From a checkpoint of a small transformer trained on Wikipedia.
Size: 13 layers, MLP 1280 SwiGLU, 103M parameters.
Architecture: RMSNorm before each block, no biases in attention or MLP, untied embeddings.
Training: a variant of Muon for these matrices, 815M tokens, 6217 steps.
MLP neurons of a small language model. Each row is named by its layer, matrix (gate and up: input weights) and neuron, and shows model dimensions 304-559. Each number is 500 + 25 x the weight over its row's rms, rounded and kept within 0 to 999. Numbers have three digits each. A neuron's up and down rows have the sign that makes its largest values positive.
After each neuron's rows, "fires on" lists the tokens most often at its 100 highest values on Wikipedia text that the model never trained on.

L2.gate210:457585518530475495501513515473486530481502514467433504507515525529554515486481522498492547515513490511490461462484510505526492497530495509489476489513477517556493474524510511477580501492549539491480541483528448495493520498477523510486496527527499501476525525563469483468461537486527480511521550512519503477500549475482463510483486514521478504466486501532496505517508477499476493511530491507509498504478450516518491534475531509482514550499498511500434473484514534508456499472497480498494534534507512538545502454519499472480514505496539545514479500472538522483521490522464493507512499474490483524487504521459458550490495474507468492502474466522527504529498550481475475495406442548503489514494553527519503522506494510497503482506503529494510461471470539497455468527504472
L2.up210:483528511471524473544466516475524477516520509490490529491515508486510462533538521523477477483506461511514498425481500501506524520508481495479487495515494538487536514517508467487514497480494481503505488467478501485489467491475458531516510565476489514415502521511497508491479462499496465543477512482458494511494484521495521544524459526468478480489475476507492419484521479472510582545563473516515483468466489453533503474482504485533509536479468518501499500505511523490475463500575536507511494465526496496527461534457467510501478500510527521500473505503478462514493508488512510460533516497538508507509512499484443499491498475505488456518481562498464465455465523515518477473446487519535502514494487483468501497498493515495486508475562517486525501485515550505548496486521476
fires on: " to", " with", " by", " |", " (with", " of"

L8.gate932:514501494482499522515478481513475475542516492497513516499523465520517546462545474503470556531463503502512549491501510505525504536529521510467517513551467497501504481473536490508537518472501505482524500477502510491496497519491479462545490519534519488488491540542495457488520488479491517467465516497497460439534527527529485502528515541500501463497461495468491522509492552471522512475495489499496463575534516488527475525486447496491492488503494533475481483491474474490522483489485509508501481525510473549485525504533506542502550490512487490507478533439509517502460457501509457491508500486464481478518502514499498498511479509536521511444454526488502488507520537495482487560476474523467520517513578506483531494454487489477502514508472485493494535453507475504503483507511513
L8.up932:511495501500485475472491503474496467506495489523463469489533491520481528519494478515429495496483472481534484486564519484462438542468518473490478461506504551498479477492420494537493476537469525515474557536497478516556492542499482495481527487506523515470517467453526546458491475535548491502516481469506560531541471485517487462482496521514514467493522487539508529489497524515518475520528553476540501545471469503486498514517520541501498536487513521517484474527539478522525488482504510486533526518465488496499492528511519487474518501550466482533490497561500529546452514488477490522513516454454460510484469496483498538526513532467473528494482543475510468472464496504524500498464499470544503548515483420521490513498501492494502488501481490502488490496482515521512463481503467
fires on: " |", " of", " with", " by", " to"

L6.gate1253:509476510529480469485459481550537501527479557572510477525530464497522490484515526474545479543549499541485471497476483487503483530514513472525520490510497509530529468510501495471498503465491462530528494478499479501546481481459531495519526531523532471507500481507463483510492527507507507475477473481492558494471511495486555531446458517526504507478480466484528520494521513505508505513517529515509493493558465459500468526492480545502454484476528451503495506452519543511475495519503489504465507494504495506534531471471498535515479473495511501514537493457477480493519474505507501461514464452495538525490487463473487505531510444472496510523494500493522502487545501499489497513491503522478536480492525465482529505509494504487521519487493500471510517500479559550462543513541505
L6.up1253:515482443509477515481518497484435443536502517553495474493535548491492496489539489534500508511499453506461499565492482459499459478516509495503499481496493494470498511487512509509537522501540524471483490525512536488501480508468494521474534514522540520511527491527516510481515509510515509500486475475533524475484504515519442460481493473479508433473579529462502488443529479538505529479528530510455469449497509485507514492543515523479531475455528525511517499521507493497510501474536480471519494520529493487481534518518476538537483516518518465487477500488506532505533455487517510471513527499481514540472470512498462519507489570438510539463544529556508447500466477481477507488514501500463533466504449460538489534492498479512470482471521466524447502495528497502491466543514490
fires on: " as", " to", " with", " is"

L2.gate330:470500486537523509483514496491505479518500485480484501474538498521491484538508524553506502526477491485482532507505508475483503513525509514482508508486512505532494496510500534563526517503492512472458537478501516461499491507511506493487500463558479531520499507482499507492506524504516470464503484488490476506557469512506474516483480509441471513513535455486490487538482474437536534523462451516456511470546524536514517488532502529455516471490484504499439498475481468466531475561498493477487509535496509521463531522467516507511520482542519498520481475514516507462519477541459488512486519527490534528491502482511416468528460483530496522530465521475489464485508464497477489499508493538489535487503462488587475491509484506490451508508519520472507479497524496479492488472537463
L2.up330:467478485563487527498509505486453484497502487481491483490483523506529505492498487508537518496497473499538548504530511459489509510450548502497503510514503525498481504486501496567519485474478499497498573512490565504510485511502526477485458482541484529499479518522489532465514507479527493512514504480477507517448520524492492542518455513502454513509484452536496489513487486464555537481504473487480506482453471518520522480523480532483504506532488515485466508478509459499512482585515497521553484538499509525455478487505539489538507467480502507492501521501546488470537451542451494516475518498514526453542530490500473515550470479533532498538526507528545466513528478523504457497499492515475498478500444474520488503522496486498507487506462492534496520512523478469476493520509470
fires on: " of", " with", " into", " having", " also", " been"

L7.gate719:525487480500508490516509500531513460499521491524497489514483485499465501492503459497500485488521480499511453483513539499459490488493530540495465535565466528556518510480441546493508498544500509517482489461491514489501515483522474466519573537507472529521477471458481461501497479512502482511549501522489524496517558485483558500547517532491505511519505493452513477486509490478513477473490489522528505504526480509527483500484510555492472511513476446463492485534502510492501447523489491524485495506537502515486523524521488463523450519490495503484505486477503446475505496557492477492454490513478533500492461516482462476533517499519489442480492544524525469491501481501510479498463529528486490500504561480533552524490466546458476484481507502518460521484528509468541488536520489
L7.up719:507531505476499452511542523492505465524479476488477534494498485454475491506548515475526525497460522538475476452493491508513473513487511481481429543466462484506460492541489498529530524485521483516524508514558506459470490459500527480533520508511465487529554475437460463482455480493499463510546491487453473512493535503489458494475520464518502485504518465509504503500461484474478506529501443520505458504437529469476475486522528527488484503488497500536495546470484531482502487526518504470502457536482480501477499533515507536493471498472517451482473526508479483542490486523507495495456512533488493463466492510498482500521511445502466491490473525494556483564454507529469489504483555528495461489502561486523487543499484486516481467535538491466506543490534481534497532502533555
fires on: " with", " of", " for", " from", " told", " at"

L8.gate1125:482480501512485489502506531465538506516506453498486489480527511485514546480481501485463534511543471512515479500472494491512540481449508544543513552473435519527502489511498482513500509481514500463510533486500464531478494491471508510454506486526499493505510517500483508494554504510482472528493490450495515498508527483528488493496514505498503534515492486523565490493478499512469567522484502554556484499535535517549452550523502515486515552536493463495509524436518494524528512494471546528490515499515485511562487480478500529539479458450499450522493550525500500502479499498478504491552532491486457528513507509489482490498493488483517483488486524491493549495458488527528512531470489545478471483531457485511513532475560506553506552484502484516489459543489482462527488507515539
L8.up1125:521517490503506515540503467473518461500477493494500511471545476514487511505504504542469469538525545523513481505513544513500506478517554488480477479468462489540509464475533503517508525497484491480513491457486493531495534492546519463502483494459463500531486480497490518524522502515464441476490489509498514495507512471499467492458490497498493465488520483523488464449518512480488502494562498509509481522517460501485465460507441493508493519477524485513547484493471494498462459502523497491526472501514452509516488506519510496521524524475500555434463454472445487509537473534493493490490517528477478493482488470500505488562473491452480473512524509449483485505535474491518541464481483529529519464486530456514509490525496521545509522512482556505488554484536486468501497487506481
fires on: " of", " to", " by", " with", "|", " in"

L10.gate164:523462496486518495466492491490491492520501510499482448511508489486482478555530508510467475516477504484505479501488510513508475508520468502499503502501510510502453525568543488491496533526517501556497496481503540490514463508538502480525549526462518488498507486496467486513522526467487502516481499496518473495526513517550501517483514498511510521490517506493484465509490480491472527487473486496503469502480479499489505445519512522494478503526419476490483515502512512571544528540475484562507484509510514452528485575508495526438481479538478487539543482517490498493503479549492459445476459539454505491520546483482518476481520487483503495482485474499509514503479475529447524474505503540454530499506493504503508505481471479487517490475488512459522472481518518492551522449516524
L10.up164:544529476463498469541474537507547498471490517495496502480479476526573527474508525507509495486535481492484485510498475531522507513480466444471511486475488486531549490456509448476505506502477478499510488503513494488486478515517503496505515514541477514482546510512514492486493523480412507502485486443489431520552491539514490526447476437506491468478504497503506533491497460514471503543503496508505469559473524502450468523490475507498490504473454505489526480461539478504520507484465505510469497489515523505504454545517497555523568577498467501535515506488494461501481504550493527489506482466480507495495481516456473483534503497536454555525487520545493488510506497486483499509519504477484496525441462523475477520511513508481486553533477538493502572557522470485509466456539505
fires on: " to", " the"

L5.gate620:482526538487526525543492499536538497516481494489525510558510507469489505511498538532455537505527503481500520446508523488532500473517506488513485442528511513519484491483462489515508533502484475464525501506512457472524513492494495501534490538477485460471488519525481504523503524565529524499500515481506493472485496504502511489478488528484515474522512510543473488485456477499462522475531467496486510511503527465483470461453539463473509495512503494556453488474486516479489478512495551499504514513498497509553440525475489503523438486525518485495538451489475523569491470501507465502496466497495475534464504481472491489544518492494473474494512529496514502496464499509499521502503532505498490501496552467501493477525511491501528447508565504524533507523520458491514537508512442
L5.up620:501505505494476515531503480469520479542535492445506499527508512493453481468521521523490526459508468517530525521503506499528486504521566430481476458520534515508444486521486484516567451509511521494492493496479466512486525526544477513507513456487492516431454491508497469511519450519537555505495527500501496438508507479477526533484484493527531455532499485515527527492507514526527541520555480494507508479484496519531547559480492480489450463479495521547519471535467512496528475525499489502486516506498497466510526509541463488485515512513506484486474490534504521520493471463488522521514548552459451498527518489458517503531508530510493516492527503508514469477512501479507472490510476512468488458503508513503485530550515527485507456473543505510465525498491489521549463492504483
fires on: " following", " next", " that", " ft", " That", "or"

L7.gate1063:480452500512490471501510513538522464496473541520562517533487483497472495503518438472534518505535475464487537455544510516487518512514497543542470510502489461491460510483490495487496566511463526510492506533496559495495498482490506497463505484483454534464491479480523508506529539512504511518483520509446526493509495498544516490508490497481493528505486490515525442487478482510446515535552470478544441524484541519475528539524454473457496513501456480473508497512471528501499552537503466514518473461502503529489495464512521506480517527516509525508497496454516490468515471502470474498448521514480505585492511469508496515507500516506502463490477495524553477470469518499485527488513471497458490541548481511469507545491492480506481502503510461520516501516508520480518478533480555
L7.up1063:548474481487545461534497498574490500518529487501520520489511512524504492480504482460513467492501453532490504542526511512500490517529496488486534483500444422521518487519528487481510570485476466488508493489492485488476497495509479520496529471513486547495489467509533457507502455473501502504514532506461514514487534488528543459517526513497475501532523502503485506492483507461484476505501535506527455479499526501488487491487461501508524506533445491464479516494464485516479485518519466519522587522498510486543531463469469494519507501516541513507541488476499462482510518490470513484511531474460500533484496514524519477523458476501502549502529543471473528494469466497515473506537494488469501492529494489499512529489471490448491500520481483506531527489488501483556491463487520
fires on: " to", " of", " in", " from", " |"

L6.gate827:518510512525425469477467482488495529528520457483498468526511487513458490481521555517474516473489484504485531454468497521524513536523493466509477465499527506530487503524520513533515535491505488530507466485513483468492495497487491488521510481496489504475479489465496467513491546520505494473543517491508501471492507531489475513507497501514501508561536541518501447474509464495527555529498472513465509489544544525506502504491492488518472533465466520519507484501508534526508490506530493486485486488438474468509546508484499488514548514514483493574505522499487504517516513483503488475451485511494489527536441498501509489503449512505513501497520500504527551468501529540518504502521503488495461479491517503507469454524489453466499523521521524506478462514495531497511462490457501
L6.up827:484542503546509534521447482506509497540507511515455506512477467507542502515537488482487517500544460482492502511504508513507516465494441462524487522496495508499554489539474509501496497525541476517494481482517531524465498593500542514468432499511473478508504515493482480522506544484484470489512466504504497480523440529492497512520506461479432484482549520517537493493504537474483497517536513490506502503527507471511480484506500504480471514485483492473493477555491462530506520505501550519563529503505551460526492492508489519498512514493467484535466501483515474492494506516507485513477524442522519495487484526499480461541487489506520485506512526521496509492507505479537477493513537495473520476516529527525511485510499506503469514499497470476506515493493486471500520476530529
fires on: " with", " for", " to", "el", " by", " from"

L8.gate90:499528473514558523542543490522583465497504497492501477476523484543521457497488524506490479488512474539508545500505484509509496511541502522438534465514513480481481462509491491491462484449461501495523522493486526510490528537515493521539511516496486528482508516546503509463467535563477508512515514486511530464458487487466519508534500507511501468482505514526478510492481498517499462518490484504518512461465521494531497461469506522493463442496484489515490507463501527465505531558510517483463539483514559502517484480458492510467561502515515476475470524524476499500491506520517474501521496480500425465454445467466507494565526460462495490482492474484535492483511505499522546496521480480487512541485516506496443483500449517493503528505516485529530539514483490455552527507511510
L8.up90:509496508508485495474518478489482445516526519474510504477508510529491513514541539509498449482491501488520488492505461498498518489481490474489543471510463524497488522515498481572502519502502540506492503505512439526552520516453476484487511485503494500543443494490531518515505451558510529503517511554476483463506497488461524483489495524516486510517538531481504508524526487504516501511490483490517527539437526542481521490486496560510465487469514550500528488518510491519516477515485507530505551478497500518515535479501463489525470493503509492459470515507501517515515513518473447489485545535459440569492474531505476512506468546486513488495514538506507496495472503475497475473464522542428505488517504488473489522501537509522497532495450475491501497455494455526498514492512453
fires on: " following", " From", " next", " from", "From"

L5.gate97:510451506451527458510473463500490511554519502481492466493530506502476482486503494507530541494472500470514452487486513509511532498526517485513500518475482489453519464508498482473486472503501519473488495500468471488484503541537528530434510462446494479524474546496469502511509504468504515501526495475498526519442526511486550493516486472541494507484480487526483486500506534538515532525543462490518529500498513483513479489523484536500477497504470490527556484439524510511524476535515494487507492505463483498508534496497493501458508486494539513466467500515499499529478465494480492487500510519505481527503457498483475512541541544495465474505475478459482487523526504490494516481492543547519510493483511530485485458482522534493539491499479517468470493490516562463494483494499513
L5.up97:515485462504529492511474475513465465487502513524511494502501503496510517501497503469500510515495509497479470476507543518497486526539522482492505523495517552482467504484487488519501557471517476513518542508496464518523454484533500501491489535488494547552511472495456528511491515478480546509492493500535473525452512522495469498555532511527501493464481485520489522485501511476516518473522520474532506537494538522534530546544475509487542538484507494524506495474502493494496478508493515484493508470444536503515509514493518448512503484512472483539463554509513488499521501490495566475529472507474478509503501485503494492509477481466530532511504522460527496534478491542455475506460555466494528499504484489502495475499487470496502456466505494493517446501467466456518461491478515
fires on: " of", " the", " in", " to", " its"

L6.gate275:480495534483420509483491495481479520480513536478524539533512570481484544485517511505465457495521525502501491476511499511486476514524529502504534520481520523504495478505492486483527482503533581508480495472451523507510500493515493533508505466474500482559522494522498500552538495493472480488552494492489478503499469509518537502478469489486431516476520483498522514507572465468492527526472509475470457509475520510489540512475507496525462484516445498528514450497557475540469514434525516550511481492444497456501523492504481504491499471516539491525544524546487509484509466511496475522464492508496504470494552509505496506541474522513501520492472515539464490464492484446476506479453505509520484481493483493456482521507501459523554515503530486511509525519507503476553558464474474
L6.up275:462509526511486520528521476512543493482522536497519534498468480495448539464523506500519494516508476508471485480491472494518511533493541497513510519515485563483493482475492533437497463467521472528467479472488496561463512528531516483522514434519493513519480480514513513515468509493528485469447544506502480492510526544541482513439484512477524491470510467500461483497477511504519501497514506437523467531507552485469514487444473531503481506515523517508535486503518513556473499481473506495526495484518507520504514500528490503529489513554494498512477483476452491454498520490506522511499453491468470521473513508442518498509506505497552500482502518525492514534466530517517507459503466486516530481466473470440533495488502508498490519525485502514477490542516513470506530523564466
fires on: " in", " to", " of", " on", " for", " der"

L5.gate1083:517512499529509442513464488492529497525462527500523497514504540520534532529516503515466491485480525479480489566491509525525503453506521469506497513479513530485486506555500525487495509469462470523513544487477532509519475485507527479505516472480484492530515549495543488513501539471504519465495491511497490519455501469515464533465492503494489506505519440542516469523470469478460509435495541501444449526501452532523511510553544545495500516429473530476505513501478497507533469506520503514477482509478498518505479500531505515469451524513513509518509487497474497509482490506510446469468529583473510458517545492499460506468432513424506496521486540453498493511535499475426496489468522521524533481522454508487506472509493483500472502515473516485504504512481487464500544528525477
L5.up1083:462496503511540488499516505487509529508517477503462494461506507483532529504484503535459506469532519512532517495554517572478534461456484530469504496507529529501505483510467487503513503521485482504495489498525531533509516532479513453489476510469460480462448535527503484491468499514514519520486522511482473489454469509540529538497510466492468490532482457497526501500498459504481510506491530457504483519533507502525508492507461502511507518504499482547495551522499496505508460526476527478448498531503469488495485525544499482491500490494527490457538468499518483479499525526483492508460477546480468501549494527525534511476495516518475499512538475517536503534536522480514508491497482463536520501485503502450533461539487516486477527529499513491526541461530498441496543531509482
fires on: " in", " of", "|", " |", " to", ";"

L7.gate676:499506488526512529532471512499494493510475492485501457468545502508493500487475494511475490511485508490493513522475471495512481494476468503529522515490498504484490532501511497475518503495490493473474523470503465455479516501515507454502524497474499468553457478499519505520507476515488508456470462491452515462500520476477517483489525502537505532457500520483494490542490511527464500522502471514468513551506505491505504505540499498500485504479497498539503502468480524526495435530532502499458528504494502469485509538486492510528480477523514491437499456490508493470502460468462500517507487549474496464447538472499483508527500494465479488497468523518458498499495502507481516482497433490525526473486508508498494486482520479444498475463519546474525512493508471450559476505477507
L7.up676:491551487503486491496524496516534481472443540455482506463507511490498492509487521487472534464524497501489531465492491507524455497477484466525520554518475477527476507465564508490496529502495453507461501544458489428471523507489509467527469471522468534512518500508509474516525514471512470515488439464496499517495509496502526495545501474521525481481483537497502470518468524515473515525461452484480501510460480454530515506513480480462489496514483497508468545467485513506499477516492541470519468471536496502483529514477549475513491515498499493470478454509484440494482538496512440498481503506508498449464488514457523483513497517512494508505509487525487461521485499510529499516462514523508500439463466452476479490467537476475486446547513522475497496494459478476516498506492500
fires on: " that", " This", " this", " That", " which", " the"

L2.gate550:504524480472488477467459497478513500485568521455508530504489476508496533497534537476478490477501451482494497539524569446484457529490484472490503473507492491485470513495493530506480478485504506491533483494478481475479496496503532504501493539517504546484525445534517478517499508489522462550515481494469480478531478470478505458502505520493529481535518504490535494497450483484475498476468468505475493443523494508479503528516487511542523514477481512510474492522518542517521471514511534457500513529498518480518499542460510499494501455504561488501541452535529489526505507472544538484478476464499514534480506484495513505528495540534456525532517514523522533460467514462434488513460480525515532507445516503463511486511468468499526507455483485514515496497495505478543483531438505
L2.up550:475507459506485474505461501513512488510534522489484527502483506497512491523523475505498513531486482474512458504539480486531497509515487482486476471509429519504487518482490495476482504496480533501520496475470503507516512487493545467475503515489515492498529499523523496534515458498477471500510489485501505505525452470452542575484484504539512463525530520522532516557436523485500532485492507498519470474511547527536462471495476499468538560517462550517458465487458518540451493517492554481488499509517481516514503482483501510489494451450539465522505509508516502456499486523530502482514476517504494519460491519501498487512501549536463513519520476491488523433474515523446440485478506484486508485469531480493513452480506457514518520502501437485481514570455498494442502512504487
fires on: "-", "-b", "–", "-B", "i-", "-G"

L8.gate763:504521495553468481485505501512466535517498517534481500496539490524477509491466488515500508563494538490528482464509537463490478520510529500522504490556462503489516546522452482493521505480484491490511480474503513532454515508514535490488511518438492481495487471496474503545504532461516448530470455516496486494533446511513486475552521473515523525482493484472505474480535539503510482512465504533496509540545453535541516438483472484494501461511513523502570507477512522519508532495507533510479538494536479490567498481454505498490474535499459473490531495461495526509460467510475477486479520475474523490425519489505472540493537524483528513486472548496503524482525533495473534506489468560465457507492469458504488488531514504457571474503517506472544485470508551497548484489517509
L8.up763:469493515531516479475536520513512507537466489519488507501521518501508529531484510516581459546468472501494459492518510507540480490462501478463531518520492535509485481533459500529541509484521485444529497492510520539532540511516540468504519492489501528481522514487552520465471478480508508534507495464485514523530511539532517509499517495451509475514457496488529495529508509506510496468488462536517481472490464536477498485493508509507506523488480532510471511487492487529497502494553510552505533513461505477526521471507473484519494518464552462486458534499422523453459505480486492508503474486482474526460507487508525540501542485504502499497517494499505497470485526490478523460536476503482497510452464480503447501531533495507514489463516501489523476519496536462531511501489516
fires on: " not", " to", " would", " can", " may", " must"

L8.gate393:535507519480507450496510500512536531503509487543485534540495495475510515451530524494518531526456502516516490475481448498494484533544499502481516499541503515471494504482467486515541493484543511422525515495514462499487489499503488506524482546482515542471534496454483523508488483481492484501468500491467471499516465559550521469479525477467514484487470499506478489514531496498457505496496496525511497527520522481516502507494486454503479536496500497475510497512496505518511492462516534509501477487523532515524489518505495486504506514517479558524508469533506496478470465522519480500487476521524517494458538453525475531485496512491485470450489506463528481486546540515494531498458516497452492504493476492537490489497521452492504502512491525606454494505542545553528546495509510
L8.up393:536524516469490476474515498487510501500468520482530467526570471462452530498489528465535531524508455511497547521535474521544508477496530480479483501461521491543477511494490524537502487508559493468500448495503506492550518486476508464486513515478500508524521496501473522485470519484505484482527504467476543448496524492494552481550520480495508486494512452496451525481485510508529528518465510563471495516515481480499483466462475473509519516479514513511508438540526536476488498497482500502501495483508511512494557518511478490481492473482502531472538466552452484515484494487482502501476476530518453451447501496485507502502534532505466485447504530503499436505465467517457515492550558505507531469496486476488481523519491500502481521495514488486533502487511453498558502530485469
fires on: " that", " which", " it", " also", " would", " to"

L6.gate829:475477483487464503480510481483527512544534482544528500513515500481554464488522491494543496510496479471457517481549482507511469533495505505492509514493486532498503497485524496508528515508477479534480508516519515494493473520544512551534553504475514531505495443497486447518477497490464502491502461444485490468508498536504471532456483450473503516475543516536517513492536520483510567550505504508489510462483485488470507503549489496445493536485510508488475495441463515471491472500467472483502440514460487492479503507499481505533558478495507517533500507512521469529538472502505440439505515497502504497504502546503502511503532539472473526493498446533513483497501450500484501527468436520503499470485456469488547511502516452500520503503516492487516497481487501465540488481493488
L6.up829:462502470487507522518517515465488553540515497507446525515479532485518509463505517533513536499579512463462539513525473460502522539496505483502509522511463516488495530538520500450457503513477520484507498498521552484500493543503505533468525532519477550503489459518502537503487489507496427520488489506519509510477502469520510528487491518492457488459498491481526519509471465460503520554502492504532493446473513493515514450531538507460482503467475457508499544522522480488486509479482555454517514509516507481498516488516490496477575473490490520469535464498485492500499461499515498523561483492496471516515482479446499464514508501458498524516516519507481532450454485495485501469497496465492501516474499453468488564495542462481500495458513534491452528494504484486497499536521531
fires on: " as", " be", " was", " have", " is", " been"

L2.gate1102:530477472530479491478494473486512513462537505454492509538512469533545542485528501518516503478468487504504512545488439536478517523486513500527515514471528460515486506490535521512533478483528410471481480517456539471502497485535499510553487518500504537493465539479526518507532533502481539505534495449489542497478512502462512504497521530507463518514533505517441532538494486472537507460454461495468509494471472489539543497497497505497507476500488513476462478467486514522507516476522461452471468518511502503510537480470481497531523476507516490499487507516509518518498532540515532507503537489464507477518491468503540469482517528477514462466500509480500517509486510485517511507549485485497481468508445546496501488484489528483519478488430519520462517486487477523502457497521524
L2.up1102:517481466559513507456488555528475529470498505520456504497531523501488512470519477498521517474501488482478508472510479548472495493502523493480448479481508448540464480488513537512532497471520462484481486520506484489512545459488485479507542492522527525512518521492530505509574521501487525485534522490491571505492504483499478483469513507501472523505516513500498546505492459478526558511482484517498531503474471478527506527539474558510536517526460497528508501491495523519486486515515464489464487527481496514527538478528456522508456492549480498534512471467513530516482514516507500476452524531511452490501500510451466514478490512545456482518503517475524490502461498463489508502514512470470526473525486578462471511516481527500517484532459550523457496519488485518479507484524497
fires on: " of", " 20", " 30", " 14"

L7.gate610:513503542484513502520492500516506446485448511523490469538507488473514471515499517527528569564480464551531503536498505519521539509461536482494473553507459490534484470506522468528523534501477492472502496454469542553525446498504488484523495470499506512447498494506531494508538520534493507509517455490488455501527523545474505538489506501531521468521495488457514491503530462538491454509530548488516498476479474517464477455523495551503474517504493487476522476539470532496476505471510501484471499533538482506464504537533513516464486465548506480499519479506484478449512485507506511484506527508484521548501475531486480517501487471494468537470580509512473486510484492506471475472507480524498494520481479509460496504457475475503484447466487477510534532496528498504523509484492491
L7.up610:502488505462519471500495457485560473540496513523485532473490494510460536495491483533489517504493462502524499527484444515506527503471518471500481537497490511501531495536501503454520469537457504491497500496491476513520496485522474470505527463516527444487522505519506553523507520472464534493507449504482443533515471528500481532524476517449512489491507502503501473421487492499512494468492542522498452501490490500481491477476472492528546553536472530556495507520468503491456429512507491527509471516481487480539475511460496501461504503506469525461503543471465444496473501503523480493488506513485505464515485490502490538466485525478516511503498492492521520473505497523496484479525513529487478503495445475456523456505477500524476512510477514485445515513532501513522485496501475
fires on: " of", " to", " his", " from"

L7.gate469:523475525534493538504482475482510516553534519515519521506499484485525510470565509470534520520498489484482506459529469528545513484482472544519547515531541479495472514494522511479527510478502482491507511518522532501552489567472547465476535531465518494483492520521514474495529480551511536493522452502477486482482530547497528486523482462498519493497494483501494534490473503530470495510524473496489517488493502484498485504522484474473490518490502505465516493484481490511510458478501446497526520505511455513479507475469494525503485484515528457479466513533491506507510453495494510479528485521499493518509507475517462531502538535484532480526494452502486511538484454539509526492509482471548566508462529495500480531519484473440505467477516475515504484515462495469528509494495514
L7.up469:514538515484519556534469518469523486476467487480499490454482544512541509501482513517521532537540506520489512486471490500526505485505500441525476467498511467516520469533499528513510475476462515540486550532501500488499523509524480548535483428490461505521472485512505495541518502454533516498475522425470507512487495512488502531506503508492493526521445463493538493478468512509483511502535520526558497477469532518544502537480507489503514500495497488444495497496519510465506502487496541473485464467558522492500518469524498527495471477505517499530481520464504486475473519515504509485432512505519468489487495470488544521493516475478477501496531476472517505499502454449485498492533510475506506513484500532497520550506505524488478533461476522493500520521502466532499472541466507
fires on: " This", " this", " which", " in", " as"

L5.gate839:454460520452566525486471507497464516546479499524501478531458498495481514525464522496489484544529476516495534527461506481499540501500513438537517529500517485498462488481495496503514491526489517490491526487509521470520508453508504488478475504508531508493514516465534475504492548525502507532545491527505521490484501494541489531487507530497493476481486501472537520532566472473517486510487527471498497488473482497477453517500509499531486504497462503510487562505506528504494481525490494578532519498539502498530489597543545471510494524500512513500489482466506505453537498534496497453469482454528523482526485505502530496504506474489503527520504511533480519499485517508474486479510470509415492489508517464503508529479501539490512499524472493521517492486524520476535490511511526
L5.up839:472487457462475548528435531510505477471499514537526513512488496508527503465516487492534528495493480526479502488519515476494506479504505526493539544483488471514514545505491518495489533488517512468544533503532464521462524512510524513525519493460546510490539550479510526442463492480513492484508511512533471502474503500467517513504483487503492520468501519450495478509457504538505482531532497523570480548480511520498488445504504490535493514509478494465513508505439487487540504511497498503527487517487517464482471501516509514499502487506477506479484484458493528484496486497506511488543481466484503512486534479544491453530472519514504442491509506496485478518500547497513519476530527491451496532500490465474550538485504516527543508498506553475487506479464515507501483524515469
fires on: " the", " |", " during", "ak", " at"

L7.gate1180:502471527483482487510495509512486551504514514519479520447554557496566513495474519479526529491489471506484527469483496512515477488476474506487502516492456487482524478507462455492499467470493482511445515460509485490468502477511477518524554489468471492496545520532477505470505532498501562514473515460482515500510538497490488484494522532507507529508458483507514477459493505512565497522463514563464488504551462507512503553503505511553551484477517469523451450496476517533493537505480490513507474506481510526505477492503489520507502459497493510528472504473521479439490482509474529509477517499516489513480419505514463507469501527476524453477491521463506499478495539496510506563491454466478465508460487511492498503524501502462550477442531450482500523472477520453487491484491480
L7.up1180:525479489529459465515488535523497529494495511501470487502503489534539493540527472498516480508522509483490503493490515503450505503510516546495485483566468550527483468508492490506512517461462490496482538481472480525484503489526484499461498517465482510523524443482491480516529513478487540508548505475555507466489501505494492495525534510505512499499528513533474498489508465474523505485498447546597481497486475502514494490555507514503494538500520497489510514573497475488537459511480501538497494493495480492534507535488474503519521496524462523529510485482523505478533480536495505476524528516499462487522521477486519509489465492505458490488507546491499473489455437522536475451445490487499464513481502468488516481515497486510522453475475499518492473486463547454513464504479509
fires on: " as", " in", " a", " to", " by", " into"

L8.gate287:477515503518520488476497479504501471511458498529529455505512521548508516498497490515526523456491488494470481487495541487499507506558510536520480524524530489560526525474516514513508525532482488527491466434491494490488499510515528501528501544480470501469529496490495530502486511503481519473524488466499554503500487475501490495524506530490515491441493510521513486499477493494496484502481515524502488477554538498530509461477491526488518503484479505527493509519482488513483486548535529469538553478534443500488498529509506516477487475554480525503542458490528512458519477551507483491450499505508523561506517487465460546543474508520494468461508493516527502479476463551504481508492475515453526512488530482494487537468504513493498555493490530480505476505503503502511466492470515
L8.up287:510509473479449530543484489517509501467502500490480502514512489481535468528493471470496519488468521493514480470476487515467500515466483471494469501473474506530487463500536510492499486509518502453552533478452492466490466483526502494528556443486506484513537483493499486464504491465511479561483542512491463486505481512497489534474510480541482524502472475528529457490516510506475512436517517491500455516509535511506507473512485498449512484536481535467541480476463505506521437520506493481531459510515491473472509507503482519500527485493534539509519473518515487494522520519509562517507505514484545510496488483477513512475469501506557509530512517490539505420571499520519485544472501476465437501522531451553512485507504472482498493518511524515496513469499515461526513485539519
fires on: " to", " of", " as", " from", " with"